config.toml
n_layer = 14
d_model = 384
n_head = 4
n_kv_head = 4
head_dim = 96
d_mlp = 1024
vocab_size = 9620
activation = "swiglu"
norm = "rmsnorm"
norm_place = "pre"
norm_eps = 1e-06
positions = "rope"
rope_base = 1850.0
rope_fraction = 1.0
qk_norm = false
attn_scale = 0.102
bias = "none"
tie_embeddings = true
parallel_block = false
init = "uniform"
init_std_qkv = 0.0386
init_std_o = 0.0
init_std_up = 0.0386
init_std_down = 0.0
optimizer = "muon_variant"
lr = 0.0107
lr_mult_o = 2.0
beta1 = 0.95
lr_head = 0.00507
grad_clip = 1.0
warmup_steps = 200
schedule = "cos"
final_lr_fraction = 0.0
batch_tokens = 131072
seq_len = 1024
doc_mask = false
train_tokens = 389700000
steps = 2974
dataset = "wikipedia_en"
MLP neurons of a small language model. Each row is named by its layer, matrix (down: output weights) and neuron, and shows model dimensions 32-127. Each number is 128 + 32 x the weight over its row's rms, rounded and kept within 0 to 255. Numbers have three digits each. A neuron's up and down rows have the sign that makes its largest values positive.
A block is one neuron, or neurons of one layer that tend to fire together. After each block is what it responds to, as a language model described it from the Wikipedia text at the highest values.

L9.down45:129131142162128178138100174125170163148130071142148132083173093210103155077139119145205183121134106105107148145110109186089087144150161188082125114120131171129151147107100117163141145117109155139086152149113152133127088135103118155109155153109110150118116090135140206119156116086149097137
L9.down161:099102116010130073134164143144094123130133197151180130156088143161107125116059109116100143149163123121109164077153125069112109146105150145167162185146169182146097139160135105104136144181138160099132079106098117096177130157097108162137115166151158120100101135159103077083179157156153135115
L9.down251:154147156089138132137130113141096144154198151164161129085114137085128172120176199124138132188216141170136105188142147176139082107126098125049141100081184164205192156116084148115119151102123146092145115082132145115125146094109141097100134156133147169088138146102125063149167109153159088101
L9.down267:131178142043131163070090121099201085091120117128140135063174099139123115109154144093160133105152083122144140153138169000110124116106096131128190130159182132134115131125157157085123145132125150119191135118129137150164105149055109134159103153124105115115119033173084108138112099170200139137
L9.down310:126118140127110104152144097093117146156095163117156127153101185164152105171110094127119149166056158128133077135130138147169072153073091135118079112126177133098160158149087127182180143142105128120119094138166163136128124128120135145123133173184112131178194122146134160134202088135155121153
L9.down331:096123133128099075171135146074127088126163055170202198074166126110107125130053109143184135165135111120087066140173100176095119123159064102127079133167099137075180108133138133094157163107135179164063182105219169113159111163069130101139128194156106178096103088160118117196124118135079106103
L9.down351:115148151142136113168115108089134092067133139160121151121121163105135188124130150099088175148141172120078167138117144093109133142181137127201111085111117124090090202142131063129109124173082153133066127137105131158108131093112120114116104225155142120089140126149178103113147149138225100157
L9.down432:135162115084129102134146138138169153107157119143151082142119108097145109054128126159166125124118112205101116147099130106137063097102128161099121133120177091094166044171073099125189146087105181169158194121126161151076127127080103105111113145130159166088111146165128140132089170110138115101
L9.down440:110131087141107111109147145142080139092042126083183116162144102128116151125153094108100138094104111089172085098074121000134113153157137155149158183162087050125135156087147141132184087096121131117128084078136099087118118121116109118110161173136137111165131134148110110115147067163169191161
L9.down463:093153183141126148160136116167157145186111122170146125160131121145177165144109172131119115102158114169109144102146135122147044183093086119132144088145096126158108121145128092149071159169114089123123081154156158086133111142156155069144171147142146151158186086060106115152100127176131123099
L9.down520:101079090121118111152144073082151165101165125154123127160092131086151108195147166091149134100148098119125105137105101113184135156189130089118152176078187106132130138085151102119095124178086117143118092090145152100208096141079109113073152138150202084139093173108110122174068188169117066143
L9.down522:117090106099155163134116124216100214118144149083158101078112058118095191185128156040119191167117096134115136142155100093112111155107112139085150069117128115163140088131139148121234103171137138099166170122159116112153111074091097129112115065106147084122144131110192126124133134151151159131
L9.down813:106132118064094101149145134099179140115168142124141098048116118206133144177125171108148108090149096131130110177125152135152179151126042143168150127136090112136122157125164095059111093088147136152112143157165165171092133120125100143143125150169220149109157172121155058084183075137089133092
L9.down884:162137184113140132091138174196141160124124115187130123130131099103120127117169134158097108095099081077107191139147182047170133151177114129144114168128121165169141137163114087144216109124113185104073197148112141155107129111108122158157182110107122126143116068167123180129115148114058144188
L9.down911:145086191175078173143156078092149126119165167139164206084113135202124078136129125208140131118084191110166106115077096092141120146158110131142103168114158189135107105132141099093160107125105170117104078114076135197099068174069153113094107160186112141146125078127156097128073147170120129165
L9.down1023:119111145094135100102113106161132113106119138153144082199126151141103117139109178099110135151035184190158110146104141096103151133094133177179111117150136132129117114134121134118109094154093087157142152139143108109069191144118107112113117132092115100141078115109156136052154087102101146137
Prepositions, colons or "the" just before an expected date or year, as in "inducted in 1991", "on 2 May", "Opened: 1897".

L8.down209:109131160094139129139182143143191118107157110101121168068108120116137155197165140104146120153091111195123101161129126225134159160129117150149179106122075107097099188140104110088155132144108095121107184111123180140078076119109094152165130104114112118162135089164143128147154136101124134151
L8.down248:109112144120105190157080051145065095179165153138139086102155110159114206113170129122128098112118169138118112119106127087149120141143120118093078140141119109180091082147139097109157073119161148146149088174126121152083137081155119151123176123102205113173138098097114117086130094133092049117
L8.down541:152162086125108128177198136101160154178102093176159140116130149163081141137136076108132140071147137123120117120131157158150105122054135089087088127136174179123136153083141100067105151146097114144107104150152063135117117196096127107098103069115085185155160137170116133079125139113182156120
L8.down714:125120176095173168049118149137098053178136185141185135115081149142132151136084134122167147140099156058163110091130084147193134069090137138138141158115142147109087193135107172139084097149120101165163132129136163144114124112086134121137147164153175125139159118122050139136142142104122140108
Month names and the comma in dates like "29 January 2009" or "January 8, 2023", predicting the year that follows, often in biography birth dates.

L10.down139:136204094109036107107102079205104129144102175110110151139043103093103129098185072150107149113143111080134181091103150137117128124106196114118063103115132103103149118105078128108175135040144076134072107075133155153144138136154103096149140163166085141149130113090155136103151081167187071130
Function words just before a predicate or accolade, mostly "was"/"is"/"were" and "the"/"'s" before "best" or superlatives, e.g. "it was announced", "one of the best".

L10.down520:155147093082102155128123090153142138164145141083144087067198174109128152078148153118131176100101109111112126083135194059135079151183063142143116128157131162100113106127165060144151189159102110115060112168150099135094082150093105135114088134124150152124089128146140134138161175081147211141
Prepositions and day numbers just before a date, year or place name, such as died in, as of, died on 25, in Bangkok.

L9.down26:081091106101115132133154166121141145098139159120125103107132127133058201168158077151109104138178079132166137151147137223101134161169058101108096085096153176127125116089143174167082171105135159137094132098169133144039126121139112127171140135116141078086179162072124083091148067091189152139
L9.down68:142146118146079167090130106108146104121092164161110142118100171079105054174121142126179152206094137117137174095120115076118136122109147106109163128147080141115130135109123155100124113142138102119123130101158155209118110120174097054147159160149097122101168116158134115124060118134155135104
L9.down91:196127062145121131123162157119156090172197047088176103155176126115213163083151168129148147116122157103097118162118111137184172117149103113134061114135165115153099105109151136151130135143128128127146151135130118121168102073116088135153163159103124124148107141128129111111101143114150137097
L9.down100:097157170127101095156101107143124085102080131106090116160151183113117118083125178141159183083143095181108178118163186064160106119114110196099104145116075188105131092112131126120171106082124142134137131147142116108205135060099086094151128152135123151197141098132093102089095074133139110171
L9.down117:160086109152160078195121099123081138133090174091142154104174151145164132099169112083111092124060197132090103118107095164052125091148115173094099098146111120128119115102097154144083093161173120113085083090136131129079105174158105158103139183125181134147133165155168168107153174101198140084
L9.down263:126090157136132090168103158150125111135093105172233066098121081120119174052101095081127110129110158185086146117128139115145152139152168170137127119164172121106154093180150157168116085117084096126075166138094131143130145127112133112118200143138120119153104143140156192139089089120139163115
L9.down311:136157114177149094143098129156171083081130131096137129129163137155110130114076142169092132165113150140080136146195128055131127142131111150108141134060176123155173089168154129129109118133149052120078098101134158122165095124139121109176085125156192121060113128112131159060179130159132158138
L9.down348:122159128087075133157109122081064104137141169135150114129111116129165139117127139208127122082102119073088216119105152117141171173127173121115129165142111119133240112156105154114154197139130150096132158093113163116063132088170153129159153187103087150140119129138117109063144128096132140134
L9.down356:121148183109114122161114086098120237124124132182151097150110120132099098124135123214160140195062109182113117172141140095144108120114135134105117177083091124138113092175101133113102106126082074150121168085126151171156066172093171065109159146145117101130162146131081124122068126111082155190
L9.down364:095107093151167136132143118151184167133110140174104121153159091141124180166121146119159106135129161200128051135118154165047067127154135151112079149123153139121170118108108100148026139102136178165133152134145125158189114095101125109076103133169124120129098126114125104158134143133139088092
L9.down395:118143130130125135134145095137125181072109098125147134135125180140071107159123154140098104121133129129091142162127168178069097134129135140183176182131145138086137219101154144167113097133124116171125095189096107137122126116173134116143134137097142170083113136177165134113136112160155089143
L9.down652:127128110096096107102107106126144115101128177127137107064205139101156142165163096168150105094167132143170096093127153115212152133084108148071082090194084157154114154094148129098074125113119134155127118100123120152113162102045123125103093128138193152153163080124140082117220125143150160197
L9.down721:135097136128143112151113107146151137123107146122109110102168123135112121139113121085158146059132096124131098171091128148139110108151115175067073108142074147115100120147166139103123100138120071136092172110182126121110167089121142215134127154183132162156116077141129105111153090161149082148
L9.down789:188174091103153096100158107182097070154087161118122109158069158077090113129110116083153105116176205176152158100163110146153140131111117078110156098108124109100141164143158132170098130146154094127081141162155091124177106129160118181088131130120120079091152109158123152113131093158139107071
L9.down877:110159123123159083142149144145145116137132103107111115130147142109103163100147148149127165072139101150114141113170126158106135156154146147109144149123076107110076115102100135138088116104128144125107063106155159162142173190115139141139144141142113189174221131103118123165138155150087110153
L9.down966:193196112158140135126097115117148169091093111036172170114130124051156154145068176115119139175156140172081117109118099097138095209094145128146086112093097083095135157129207159082152155104104059098139118108118131161101120150166138085088128131166094120149126109099119131138142146119138078150
The "is"/"was" (also "as", "became") right before a classifying phrase, mostly in biography openings: "(born 1990) is a Scottish footballer".